python train.py --d_model=160 --n_head=2 --activation="swiglu"
MLP neurons of a small language model. Each row is named by its layer, matrix (gate and up: input weights; down: output weights) and neuron, and shows model dimensions 0-159. Each number is 128 + 32 x the weight over its row's rms, rounded and kept within 0 to 255. Numbers have three digits each. A neuron's up and down rows have the sign that makes its largest values positive.
After each neuron's rows, "fires in" lists the words (lower case) most often at its 100 highest values on Wikipedia text that the model never trained on.

L6.gate422:094097146085125160091105108121109223140126133152098157146113148093084102137166150127124067136185164116137091111067165142108105138114130116140131164185117073069101137115147124138142098134059130141119184096135135167102106158093107100106134098126210136142114132147094083156125158127127134109141080137140137114041146058099084094157156142116115121122151132060073110055137175130153163092123118127114119128191116219084112133090167105136186139148153110090094126207111115119133095153159155
L6.up422:130104088083077169120101104101098122085150084132125091085133155200162109114126069154115145126107129154129111165149086161070162135131149120174085135144121153162160137103140131172167156151071147145140111091115153129118148214116170114111145152171143078116149100117142112075061121141165153140141083140099191115119153152177089084098085083147102092134115165160097134099090147146070173159134194039162080198124116152163129176129165071125147124125137117117099099123115117129140088150065167
L6.down422:169137116172125130107167120123082087162116129114120157079145111080123155108099124166089152161193130121107191076084129062171093157119126126098189128114152089093082123155152131076117076173144122169170121056163133144191114104084128160147147126115121146081140048101150124143106111125126148070159132197158141154104097110127101138166167099103168125095164132139088076087145143104168120086102161093141072075140106164141180114109111135096138110175134177146095072199138144083097110121107108
fires in: "an", "be", "up", "remained", "ancestry", "it"

L4.gate142:193156166134103165123074139096118144129199099157149132180105134125129180112121098149105108111120114126113123079143149158154089072131080123124123134128144071143127130104117169089128106137164088166130107147133122099103135140106077129129076147061086124097096115150201136127108121164078149109125152120107183117153095129138114121177133159169153116074101163136180106089096141067154159120165096162138210126135071149076186097086085062187122103054189111060132154155082116139130108122158091
L4.up142:115165165186158086153148140094191171156037110145099100112145156076181148120163117083142098144099123151132166090087169060082161138154140111152107160111120127112094136155162104143126141133155103082142126114137161186150167087188097131149155173097168128146117140132112096137178117180090147059130191113106124152120111091100153088123163131131158143149118159155147180180164172123099155092134146132113208142094114088141057155135157184088142077137116065171134141188093119137138127132092144
L4.down142:107130077140097128071182133071080101117064144119130134169115078198170111159141139125128129098121157136130152153123165160112071153101115166124117171179143119082115217098077146146054130154115095131145132143117132205121211161068182114099144153129185135107161159108130126115160138158129119158122137106170142168110151104099130169115187174135115120185103093126099123152160127108141104123121116144140167151139116142091187127104151097183099066149114137122176043141123089106167159127069127
fires in: "was", "of", "is"

L2.gate300:117141141120102113078148105147103148096162105116075162160129082125157145155082058139163179050108108074153172113143151099171164099129106076134153137144081061084117135120116150144115135103161133128151110133077185096151146123120068180100138149135145126179151142158070141113153085178074144121193146099091138129113036090132106152142113123145138103161158081127071153077090143145132123148144114117118147158136160087212164064136165172169125109100123133112110080097087144161163091149164100
L2.up300:138101140132102120087126147087155141137146106149195101117173145151125178154202155136119174177105134184153135152081159156115101141089167147090150121108121190145129113172081134141129084080180121127096108108135167149176145123146112103148132153100162120093109118136126136116178122146151149130122066216109104077066147169152125089134099081134140098144147113155181115116109060142142118130127038157103142052181186100179141114085134121131170171099159174153149179076069124165142150143092143
L2.down300:132090137073117098136138155135157150122094213140233124070158169160114130123156210103084112175133161178138103130077129168123113172099126158154167114105152194160122129175104114177125138085094145127116150111155098148151139116184153084136113105106114130093096125142151172173133140103134161141055116159142125091115219144102151106113098074146147141108106099153187087139126054105146095102137091158119166102140187159103082192107126130135136178120152161155160180099132125135149131113099135
fires in: "19", "16", "18", "1898", "165", "17"

L2.gate5:140170189090105115093142106141096157131130118131092132179117071173161176121137130109136147142101129134159099142145150131105091083180123135110091209137126153118095107108070179183125114132132129176072191104043212139141149093146078134098138086122187085136184157117190149089114143131071110096156127121123149125079122062094091127140080089151153100124159108130165197130124147160147209124074128101158142118115124091128107106144157109134088109078147182152165115097146116124126128180133124
L2.up5:140168105145129115131124145173114119075177102142076147107164107129160123120077073125121075150161136152169104119111119103151130106181108079088139107151110116134095072151076122123145152155085106128111203137090213179163122141104138101106122166144100143132126114142104171109111125083126141112173131045164166085139114128167128153194152171121142116149104104193094125060124130102132181103091125034099184098119105128149121101118155135151048133124195123176134137167108136115197114116070143
L2.down5:084168133072131121106160145151113166083139180150152118193176094115166122196099148115151179144121114145155142151154154102138102129127124092119106141102079139128151118143118125188162179175131120192141122120084206208168164118091117097077123061157154149052129182128142154130077153119102114032181132139141144103076133119097123115164136127115100116116098105101200102133152144170159115085122139131162152131148103121163118116126188086158075117098152130186179132159112145114153145154082156
fires in: "is", "are"

L2.gate9:130144123112138095069159153179154142134039077125103121165122127100109112070116148196193175134135125143127123098204146161143170129171098107155105122114164148112132102105140132178094094135137121107092145144105118087123109089087098112094141092120194127189114117137098138129148165149065100133163103089128195077173117161170106129132088162143115107124081251165094123082149114128165134098084137152115112139114138152133093163133181127127130096124183168157151060162158071091115109131134130
L2.up9:140075180153111110085120130127117116152091119135123126142133163131131066092100187153113105144158193151118173144177163104072094139113142143116084145120119111145117155168093159169090070142056124108116119167091072136118159119133141090147148113099152088126127122121133167127158095193124118104131056039032112101117232148181127096165074104114133144166093125159091122131170115090131093151178097179135125120083100135165104116134112134114159115125091195152082172123145117127112161123135171
L2.down9:149068138164113144070098108098077115119126143131153182173106170106129080074098153128081111147148196150165160108109176104077065117116164139098114144139107086180126154168089165115130107138048126134117095144105095126145166111164150121143125103133137109097104147106139138102141079164152145092118039070045084148082202118204148111163113098149123134180142081100089166133167119107140096129173110154150078102095087116130107121157109119092136114142112130114083157128151152157119196140158165
fires in: "she", "it", "he"

L6.gate48:133132135215131148153163130166165191176118148112109126063128097097138171082139123120153137136185115150083089169104135144135154109094151132136165113092150106154115076134147089147108103130094115164182152077105109157149169141186095071116112128168194105219111142108101124137126161116138138119078191140110116139095118121110100182178106146140082139180109158157070127116079093173094125178049181114102160109154068135131117172129143105113141111152150201145140135133088145112082160166109166
L6.up48:116139141209088156126100174115123128170097162100198141143081103115157077109121116151087082131087153143146089173188114136099167153099144143155149133144105169162147137146162083129108127140157149154105103097109112168162106114141097150122069179139113155143132113101109113132168079158185080103098122149147116109079087198077157089205146146181080089079105130139112118171136163100136108130111091127133147158122113223178100233195114104145125169126145138121121166136157165125115155108126116
L6.down48:161209161132104139094124123105097073101176130145173106186160084148085134092109169120149155143104102143151132115152068059115139098131140174103085135130096145108159196161104114104152098163153067085104103182117128101159114163104176149160123146144076123091112135138158113125112082157113141152107096110112103050121131141140096063110154138106139066094141120049143148134141128046147103079163070124184063137087171092105110149092126101088114128111127065123133143150138152117180114127165087
fires in: "as", "years"

L6.gate19:141092078072173174131130135104155054105107147114086149105153095098173211150140124173159087123133133102129147101110123099099089096087169186105129099146069143140135145117109108178104146153118171106093108143205138161113167140143123101104117112127164175090140102109146118159105166145168178141151089116081120141157105145111142093111101131113117158110111125170062141166106161104097164104155173128090115163140107131162108122148163145098149038140130136205083224151155093138159074080153165
L6.up19:146153131068199156103169145126158117065100104170144075167158096118088155134131158198190172082130141139107138095099133112152150118140127156113141093134103135156136151136144165152117151111105193144094185140125112116125108121109092058151099115148158138172125139152088138066136237148168123119182123076108149165165125155100094120145171087113127120115100152150093099175189093139151126124166178117128081169124096084121105132155110184148167131119111136135103189147161052059090160135107117
L6.down19:112117104112157153104200176072131080044055118137106155153156132068106122103228136148127090144083131129136133129142099123127141127106128167158151113142095110141184162109151118127088081108152204132140080175144138182156147164081128134179090110114153134075155121148149109157137191143110208145141080084064156137131100142132129084125126168083111136162081105108122203113151178091116119118136145111121148136182122150163110136148171110152108086180111146158092181141112112159094105100162115
fires in: "she", "he", "had", "has", "also"

L7.gate188:109091161121152154182185133082138093071125151153131134100144154178076135174183149121106140121075092174098098124111126106087177063093196124093094138137121167106132119156102080123037135134084128117095114129150125157203110139110064125141098169146128150130099061109174115131115099171176171093140128098125149139137105134146085125148139152100177135128075075157101139161163114155142156127163193143172076139145103176170180130125148172138158183099135091145172141066093131093098119102133117
L7.up188:140142158114107119098157113062111105090179099149087088180102150083115164143097134165109158128117063139086089071094140115135109152127130116168170115133177056119121157151095155125114095131190152109165127113141136161151158121151102138123142162109096122113102097101130047151145111134182127085133100197127175108132091134142109118123105111117137156115133204098133122207150111133088136068129088118164062137084164129123160144102037119039142155169119110083149090115110133172079157135085079
L7.down188:096172137124092156115162133163088118198114120140105092099141085096178165082140144141167158150151137166164067093110168173172073128153104154205133134153142130116078112128187099103086124147099124184117112078096129112097178107128138176146140120107118121130144149205126132144103143071087101051077124175134138130124173144150118114148170137111136134140187146203130107095124110167149081147129143098109159089145168098100114161137093156087095134167174128113086175128082195193173161102142139
fires in: "as", "first", "name"

L9.gate34:154104116124143143161055134120145116082101126109082142103121113112139122147140129143137207142103134152112216136086172145063154118118144114112180149152142129133100092183045178133096078125117159116117108139150149130102082139148129195144109118172129127081121127130175130083090110140152099100180076129094188210180097156175100141129123147180127152081160124136111101165112163181161156086136142161121102147127070084088118122153111119132171219113135145094163105132186096131074079136147115
L9.up34:099164129129135130090133163136173066154081134134064123120088090149105152137130158140146095120061162185085121137083103120138129215161117113169128151136089144090075104180126144135130143158149146110125080115157143115140090151082131186148134150078056105093117136083143161097131064174148130103165095158094069164170156108109114112081109096112170056141183116138094129199078104147170133127096107135156121189086126115091148132142186140174159118135122108096171149104104106148080069135116092
L9.down34:161116126116105088174115162106155108153120100124160144098125120176079099139159138129083076200113153166108095146134099180071080092165157090121131146151132135122189109117075097158154107107086116138149106211114067185124177069128158103159099061133158138047141121099126130116135075160157142164151143157143111144137115125096112142138158083127207103119148108112062142129095096086159095128169112142125137174156142175140112082183186161159083100090148082126157083151097127088093104120134104
fires in: "on", "a", "first", "few", "of"

L2.gate431:114139102161118188160071133101165182121179085075162118126153074115160094134110137133096093144129143135179187150074089137127195124117103124130169153172103131165125151160081154103175140143137114179136122119132112116158119116122103121091162201126184191115166148116121099107144105098135096187201178085139088181101156117097214153153103143099132159115121156141125201157106140181111072115153148126160082133111096121127137139095116156145162141134094120091130108161116071169115176120044113
L2.up431:118143109111117185155106117102123164146156105109134176150149113114163106199132162159156090095132147126193146137093116129136167121155098146120139156196091157122151155133116169100157126165106073182166162081164150139143184120142106088073180179184154168100154120074096097148146108128109125162176187106121117107086163124156200126145119134086142159130111149097114212117130136175103075099169164119139146135099089161123116156097068173096166101161101081115131081144132075151143163072066087
L2.down431:154107098128094063084138136135132097120087190147134140131153142151095126057117111078113133120117129122068124109140134128116103176114166081115158147048133087130094117133140076184078162097152158081118149164086084121125064132096159172214086076067096105129115158136164181137100124122133145129098100180161139161177114157090110093148130116171093163131097103107131058121112118085117175114086091159139117097133151123146139172153163101141072139130131163142154159136124186112096150116226163
fires in: "research", "studies", "may", "work", "download", "society"

L9.gate10:089166094104086113144179067111145112096119180092054172169127077145105140187093162127173101135162093108147092152143131108123108123133178123096147142089093141102107156066171089152097166070128129135123152166151105128154092112114128093132130159138133145154167143110047084166142155138180126149101099173083107160141108103141121163136072113185144161124130184175114167126139155140121090109128186115088099143092040158166117128175179189130107073144188151159140129169140148106100134157117174
L9.up10:092096149108167136120158121123122065150153135134156100129140202146094167032145082124126151124115143080156167094155175146107100127188072111107099129131169156120112084125108177151053074131071154123116128113090174144154193096197091084118075167128123148136155130094113133127089129115110183113101157153136152162103130109120121135142099142070133144103128123117183133100088139179175152090077166116118182141095109139114141121163099049115051122113129141146187136149086202114135112146127156
L9.down10:192122116126079117140151110115156142144158178134139138182144134161064114170112129161161124116095136150122104154180162108091123089124159166120137084106077131152060123105181068127199137133119126180205150074062100110168125098141160127203125149144100198088107161149133182175119116098142150113129131153111132116087093157169140144089205124151139133090178117128140103140153154152140102133063109131083123134135055197150077157112135142124071053091105135127159136162104133161114128127132117
fires in: "was", "became", "is"

L6.gate28:121090148170047081150183119106129167157107140156140168158124146056178100082122082139092173147141116119097126162170111159097125130117050128111159088129097150128073184121079133099093132105120115184100162120141087198154148135107170106133101141119127131174178123149208135084100130116104140139204105130084152089118146144131165128147142125142114114066163126114085175150137181109107133189166123104108066125126152144170121140143161077124114153189120144157167073086121124100184072137107143
L6.up28:097145187095151104103091141143075129142157137133152079095163185137137116106165166146091110142167143162060112148166132124122094081176090097170121098119113102103149129072049110151174154112120077114105128129075125102128182113133117117100049166112130048128141111138107138102135112100094127074129140107074098124103178131110141119170124156114159129111108120115074176092140154080106090192116093073150112095121126085146212140125089134145160146174138147118174107166092153126068147216134144
L6.down28:130136129169191136111162115178136063142099122084138143173118076162085154145109151147121117157097129140141157106081175118169135107109151101096105173083189102144166099149183126183088083171105143105145153172147122069120117057109085149161188128140123122043103119065121098156111162138141072111080102124080100092100134123117129141084141112158141151158075091171166074150117079177128086090076142148134147137086161137127128177080085178129131087100086122073101126092146124138137144139170151
fires in: "be", "after", "from", "to", "the"

L4.gate123:151180126131100184115146121089164134121107152159104130112143138153141115149171109170118167157147078121170104135113150155118197202171159134195109150159137117180152168122082095157127110157096116085162153122115106112162147119144154123129141124136153071101109076092162135132145162137111118093092207147150102139111124175152153084125160129132114095119098102147079132137079147094089114150097150095083220019132149147115092215163074099172081118184165125153126153082107100137130101162146148
L4.up123:139110128057131165115136053132139140181080206113103158118128096115115107144149166122095154186166125130154132136079149091116103109172154100093093175141128147174134144128144124079097162171122150130207107139103133181111091177156111106103061133156119065090174167104102163105087125159110183142085147149159074143112121104120118107100141117126096133132094099123069133166136152097138193169072180051119184112066109162109112145129094126155074144133109120161070149165112109109086163125116153
L4.down123:087112148129137136153165183136097127135118120118134103177167095176109137162101104064169154147146082119068143137161191084164106147124136150109117145122091132106166187119132171120110136152105087137143159104148151115099087188160156129109146100177137187142148135118147052118183119117088112156128124025141118126152090132143106072120102127141115108116123135122108108146155072210145100165211124170173102203114139086176126089089133092079165138048108142069142139096139141110170108116142145
fires in: "him", "as", "not", "himself", "being", "to"

L7.gate337:136139072157197126104123135091165068118141126106151138069153164082128122159148169082124081060135121100080141132110160191137134100082144117109153117127105121115114111145146035064134154161109116096094123168167075151123181106092088211132161140136070119117122103103150144064140119096074112142064176071164145119206116138099137167128094159110131164126151068157112111099126127139114153152110151104120132086138060117123120066075124066136174129150152098129114170123146120093134137106105113
L7.up337:148078139124124123133175088131070131191147132184193130117183136075130127118124136097083086137176090051123169107110111171157128138090163154146102164179170102089089181119165132120195176064133140109099142128091152177214145121096158080131195141086156107103159135144138146096149130120133133121083137137109112129110138140074174137146182145065195097125090129146135169124150118119161129118097164088119110108103168146106088182113189104133082113115157149132132192137148152091123158156116095
L7.down337:070105104142104088196122172161111150132156169166152130178147177135174136120131073162119076157202126136140141126103127122170173150117168146131132137182123147117126111099079206169135155124149158121138142160119184187136146136121110075105130129127164093065140146119099124151064136149145126100109106128144093160088125064123158143157187151085158075134117160213155133123130054147140117090055140118128114069124181197098097164122117098078105105141127200119114120162101117118097145165141124
fires in: "of", "to", "over", "in"

L6.gate35:101119155084152126172164113118064135087092152115146095171109169159100175133173123136113119119201210142100075125132149130113147061161149120115143108124152132128113111097152103121155070138100077123160192143169176156143149139089227116152123084118185097133142149130203107109119071094100157145140124185109138151076128194151127077127142092128153105064111169136145109108130144134137117119077157132112111150113086092192110071105101141129108126107090111087080185122084123073087142153127127
L6.up35:143156124078117173115059159160102133095101075173096131085099143123157196062162131141058168136120154069128162142119134160164104088181111118114116147099185078165154141102097158083166157165136147035140167090101123148120125087079158119136144122102138123131182141086149089107099081126083131193132130129108175115137123081129119105117103107121152182126097168143125161163133155073164123198086176107096155097137121081167144134064111164153172087160136089138173117148097135123158113110123135
L6.down35:140151119162120127130148151095155139104079061084102166056147084090072118136137128112122121191132047160148107127137135131198192153137096133139208134104126196115185111126133163109156097103153148146147133157128080137134145156114059124117168153134105137054085135130133131111076089148202129126132116107126091120167108100146097180186111105098151100189070184112084097149138119135110144117112108081145113112135117157167104193137146106152170134122169139197129154152112107156147065107095096
fires in: "an"

L2.gate335:162172130066140141125158132127074111144162144148168147108130108144111159177188079159152144135105097156097165145069126116109135129121145082141091070092157155114149171104138193105122092146143182130152155107176144088183195168127145090100111136164118091121092154102091132160155156156128157162084053153172143170212105144160150121096151161173140114150169149115108138152114206093143168109136111102104217090138138113081153067137122128125110095141119092142148136170096171174133170143182148
L2.up335:127204066089090170097164128161072129126072094144127164124146073146097106197149097185166179147131083091152166119100120139165064120152138160075112117166091079112130191143102146158155041158114137108118192074123129129131158169173104123168152142122156083131143111095106099138175129136154142090129116120140138125149146177111135115147114152214110120158153154180065092109140132108143180145109150100106119109087117071134136165132145140126136057132137077160119119142097204127152103139118114
L2.down335:146207111083095178117176120108072096142117096134160127120155096118123123219160111147160147147114099159140196124106085110122104177137156142128072087144101129085113200104126186149125053156126162100087203077145135115132176233146102142136136113140125063094172151094099086145163118146158148145108096135144081178187149143123149111109142142137111093178167160123090108139108175122135177106134123113158168083100102098109127117113133108145119084131146120199150133147093180126152133150142123
fires in: "had", "moved", "more", "initially", "also"

L2.gate39:133136084126202140092168192165115099147081131136141148132148162140151103134170093115126126134085173115057128106073112154078094154152130122095130128146107140152110125085113186136092059131062119131120150174058146031151109071105107124137153146149143125134100072082127159147074187127157112126131128132107155116106137070176114153150088141081108118167143168128150135128144088121141063129163061142057089099124157105118140129193123184148164111117109145113167154077102100162171179127143109
L2.up39:102080188150145184174075114148141122147139110139139087151196098128152101057122150128133065135112124142112125052169179105101126140108150159080134163065103111105164109134117108141098115173078222086139168118107136144140173160109129121051118143104156102124130118138072156116156095121133122048076093072108114157071172125163102126178092109105092137106113146108126065135099084099145164164146116130188105107104081140115161088147133071086106135130164148075131113098120137126099166128104144
L2.down39:116109211133100134160091074105122167128194104095143108138139124115115094089111186086144094114130093141170123088201173118179155099127135132109135152079160127134157109172153066099144150146164191113125121101139114177130152189104128130106100118117121116132111161174087114078172050124092127097118110058108104169149131153108122121138155108165131140081103078126117091114108148092136167144132188119195145139121074160134103110112116003087095139123182148137112139148182161124082104129119141
fires in: "he", "white", "she", "why"

L4.gate278:086104150134118106107124148159204134045128162109067100184132129092064175135138124165120192175153140159089153169161160069096175140126136109113138123165107185068123109152127154162119128124096116157113099121149128118122153108107113145150096098108153210151100101082152114166116107134131085124179104101092139169133142154085191129166132156123130150152167094166115127146179111181157116116134170125106106185084115154086162185119102096160157130147184194069103121094134112172154114050130118
L4.up278:086103159174144119138145136058161166138161119126120063144119185189074134130112086171140130115113188096132137145119129085112145133132102074148143105102112141146166075161133135181137140047070167199170147088120100149126153082122115154162075095144105164174155124126169129104160213171124092139154127163065114162125164129083106140133155122106097113135180097106105133128150086171125144157163140131154117089154096149148211142105077149116160124055179173104135114102140174110097159110107112
L4.down278:149213130132130145143156140088072145180149120118201140105117142169145070131077070095116120109143176103113127102092122125167119113166111124210134153085158109198177138116098129139121119099135137117192127119115099164130154105129110152140095085133093084159178171190139140089118135073130151148141115148153157142128119068140101172108181120080145110099170100101099125151105112150088138137152122133158127097160077138188156125137118172143153131078166077170180164163116176056052167167110103
fires in: "as"

L6.gate99:149124113140152123134098152105140171175136100144071131061130130100069172112125144145052124196158159144170166126148149141145122155169121120139135130102132136105133097146104120094117076155079135137156189087139082138166179178161085177113144150153148133112109085106178148155178136057102136132147115091178129164109121100163103120111128184158191172083137094143153136081150151164149135136040110155161185103095050117050130135164095127162106111147209155173115151138103140117109149110112140
L6.up99:079174081085133116161118218131180154091131122193054143136083136144119196101141152155159165133133134157121123143157114115080130097090153131141153136145128142160105196109125177156103077124054176167139118095137060152096147155048110129159172122120094179121147129125135122077121096129158123131149124179112131154168143133131162155118107121144154133116127171128092132179142106109186175167114197080173070158106122153114147094144156113190195116102161104140130141139181130070091107128112113
L6.down99:171138121169092149125196129035108129128102115086101124137136104164087102117120105157111116178153129136099061166097177142125145167165076116087121129164096114164115086127091105122091109130148142201159118162113155110107160173133129148110097163119162113162111123111114123164137116083104097094153094088151113108101150121194093182138100108098155139106106036102166109114104171059049114129108134169140184095116123110130115123178077098129109160160148094134144143158101215141165201154137161
fires in: "as"

L9.gate136:090061181156149148115111118129152108160144135131161133149112140130110126120113098167050132121084148115132087187157173142188077111174149169100098074116166115108192150136171109144137219139172135101140125125098100137163146155153131148164137117069109132057147174154156111104120108129126156153154169185096163095135092157080114156057133126182121102167136130153169163055116146098095129166124133108123185126072133080149119086169146167114110164104131148153101125130041125090157147122079101
L9.up136:172086126124138112111182096119130124138122138102110189121145101076170180127170139209157119180116116163121136139104117125101145136140102085145110116100096045164100178167071094155111140112116127138076103086137125110131061108078142089175105150138174134120128111102165119057112105138125150115115098169115181199124147096155053132120158085148088109170127143075114142085097159099046139126153183122087169125132079118149150130092149139147128125162171116124100124177143089151120063174158064
L9.down136:139125096082124112109119135126156132075102144140132084184138118177092126195086154145124136111134157131144103058142137117136099143116157192152202127083135179123138085081164135166083073057181154110105151153115085182143153178176168159119151118120138129097142150129120124181181142127108120114114146096141120123144097176101174140157185155104130122108043089139112106189123140172212149160140072139156119153130160127118131111166068137106114170097070179112083150111133097171140129126065103
fires in: "an", "this", "relativistically", "inhalers"

L4.gate299:101157126106106178136135153151134099146151132121107102096114173151141138130124124066114104168169108084186047115115161113160138143094122088109084152157112138100081133094145078113122134193138102096113103103142146161115100144104108091119101153085116136126092140109119136096138128095136096029049192159141124100160117093130076110121134102134121131152075118110104120131086184079167126088105178119120150066229156168117132127091125142078120081171128070154135169094085141161133101142157218
L4.up299:162119187160111101114089118116148131140179149093073156168068165221107152086124149128104172178124119159121102148096121124137135165216112115171152134173090108087137109105117125037103161108099163099099122089126081080107068104132158183134071169100105165089145135100152108126130115171164180110149122134186081117093108153134110146132199135175168096081112086131197117166118129138106094153097116121095124137125108203094080153134111167146119165109147140139163124106107127153132100112125173
L4.down299:042104074075079148122138123161165080160070105123185107127171077105168067151133139115133072114164146140131135048142157123181090076047110078084088121151152138138091130144161128144133120152155056118160135114131159151142151101134112117108177108149107139125122124093095129116125156081122103147112138114071110124198208120142082123127094115136109133153110174154138194082152146129153136100139136183203115096094157078130167125138155079064156113140115128127150165125099151100094156144132156
fires in: "as"

L7.gate312:135125126119161077074137088160140135146108160131099140072125200148091113110092139059169118135182107090116130082136137105076135127144134130070132126128061107088095126145108122144061143169089143115114087171108184129070159131090079125079129163165138138125123132122120164127155154137133135217078135076160139095139073116137088111123102142206195150113156083118101138102112162129084145177086160136104151135082144116190084102123118095177065123078143119153140136192097080099105099110148111
L7.up312:136116110161165122131170069109112148142144161089177125111136073076084102093122126163171148107138101082144161160184104162125118139123063164133105156142175161138071075114121023109115047077135090160137114164113120101181192133136131094134143123096173148122123198137152124110081158085115096092117109093135130049138163165142150111102115116173058128087181111150139158103090080109170124094114084127139125137168136119120145142165106125143155150107096137145123114141174082143116174048117126
L7.down312:137146106122087089178122160089096150142157155120089129096176101103156100066145165139122098151158122127106153105179108165145141158131132169169139101128136233102094105125166083139103154149125111163119133119071075168066175115084117095102104165145116103108096102119145079112102069170150141096138137126072105129069164121079116111093112085111138089075178127207138123116095195138112083209093095155169141125156103161163098122117117111190128186118092145148109091107144122158097129128149077
fires in: "in", "of"

L4.gate374:135087092126137168124084173147129144133155081106097170103123098159129159083235124136146159155117135157149100108121185091081060156159134145150176151176159133105160096120180139054120066148117153152174181090189164181150093115152118126113134099162121121136077151085148085095121121114156160109102170152172114130117099150112107103120180119084153171085112100166182121158146133154081072141064132104108119152110138133085111111114134105142048105093127144106104167107115107178099073091121119
L4.up374:142120159103180165155036160131141167127144134107126154133139102130150165108162138085073101142123138152147107150130204043029147103118133139129104152129112132136105120131165192118124127192088098143098120137122151188139124060101126110080141151158170111107140159131154089135125170140159115095130129179125131126129087137126101062082218121136136196136119113154086086138091139111118119112118131065085152080100079149107094086107195089126061162123131183107148134108127183120128139088136102
L4.down374:140137165149129117139140124121166123128126186169206081156164192130117128162095123073111115114182098108106116201117176083142177128132099089083133126077095110116069178115081158161163168162099083147092113132054176133139154113066110095126083140122148141067166157123110144132111130111109092077145113128106121121064117113171179110117120172186095165189155188148108135116108159111120151099157155102156169149098118109142115145155175125121130166178127155124188090153146198095173161120142113
fires in: "of", "were", "are"

L2.gate114:150178075100134112124107181103128158153083139153103121139149078070119151163210134131155107103188112151129110104145119174094113144133189064143041148130125149120143154096128155120137132169083176150170202076126167133118098113120149125144107156100093155126127106086146091135145168171109141160132104149124194082123070117105158095107127147137149131128113211073137164132090179109152191175087156093123188093127151125093124127151160105147085085133132112150108159165078160104125137130065187
L2.up114:140194169109125147108166168108121149163097189131135158120189101143135178162192110120142127129133140137128099148095108117160174157131189062131115192117137141158166102089178148150115123137122188105123175090144135144158135140151106079091095152083134139118091153122157142102141175203143149187130114154158238102109090149129136129138189132127172168116155177115136171168100180101099154119075194118097190062119175123100152111110128121142134064083141099127168135162118167127139135116119159
L2.down114:132137124128136156143168136096110114171098145120144132204198097118104166169109096108212157112113117111135088180163142121105144160188116076119129136062128113126116132118144127153130078164088094164162213105077120149134139075126129111119047131186123112106162192109134096109103125127122106099154105150132139196112130094117083138132182121115119132120125108021137160152142204127112110104095144135142164139127159115168146100099154153146108046103136145118125119164078136163139123126079214
fires in: "is", "are", "became", "were", "was"

L7.gate164:149096060165077123121075177136125115089136149074103110141109123109156149162112168128098142144157153130169109100121174156118105083120079108080058118054060113128111129073149104123061120134143098137166103076069118155115140159119113174082158172114157143163087104136137082112130132143119142079132158141115130128171130150136065163101097205153085132097163122192089124142173191152094119129164132118104106202095116102104112128072118125161129112167088078136207115130110164169134115161108116
L7.up164:108167114070202130191149113127116149172128155175125103111144073127150086164115183151138114164139170124157135159115124131171067092193115112068079130161140147122139117138084120116180126108129118095086096136173127084127110140174155157091143090144140090146107140100134162086113105192113131113155129134135143168126146101125105169040065172079075152111143115122114149133114183116126128079133151117113199127128177121165087141130142135136107166138087123132098057053129101198192141167083164
L7.down164:109098161069167125173139114121153103090078111161155158146196068177110098165146143095104075119109182113152170082126134091046182108125116092170155143123122155115124082144106194069183131121137087118095103107104056119131102144111152099137125106170165104110105141078153133127162190120129184103149132144084073141177186127137164095024146089177124130147105121142080117142154106110097200160104137141156145142136155136086108123141146131173132172113115130149099129141090113103125107136172162
fires in: "of", "who", "very", "and", "from"

L9.gate216:137092124092193098195105203147186162128135074102146122147118146101120121107093128146141129141139139097071128138128098126111154133115136144152111116201108120094139126114168082164052111142121064129127152136147129157091140136111170112138166148148166193147080143115138124113136144175088124145186183090121204105130119127133131095092085197138134132185183091096196188174131151087096151148124171094094079178106117121165122126150143158133115201198116115110172075113108133142076117147147157
L9.up216:113067127107190138132173202095144102169117146110166205098139143123142148131090136119162119130151121065140175176157154137096124154110141199139181135206117107057129151156115133166145172106165125106103138139126114140131147154137150179097118115164179224098147224121102114098076145181080079086140114072175147096154121157119069146081123153133173104171134110128108145082092132129128109194138142121192088126140137084133136146139150117124102159112137145097131090105160155139154126118151140
L9.down216:115152141100082112152109173071156132128154210132123160146187087097128138096122102130086168119137166136163121130142102074096094184088115057170127164134111152159140179111149108135093117102154112118153133083162164193126142088074134163054114145128164093058123130128156064123137077135110149143124073097083108153131130152099061114111091091079138130142106112150134175206121122107133058137101126180158152099106107100151139111134090138068114142177125151115103072076121143117134147181157177
fires in: "until", "to", "of", "from", "in", "july"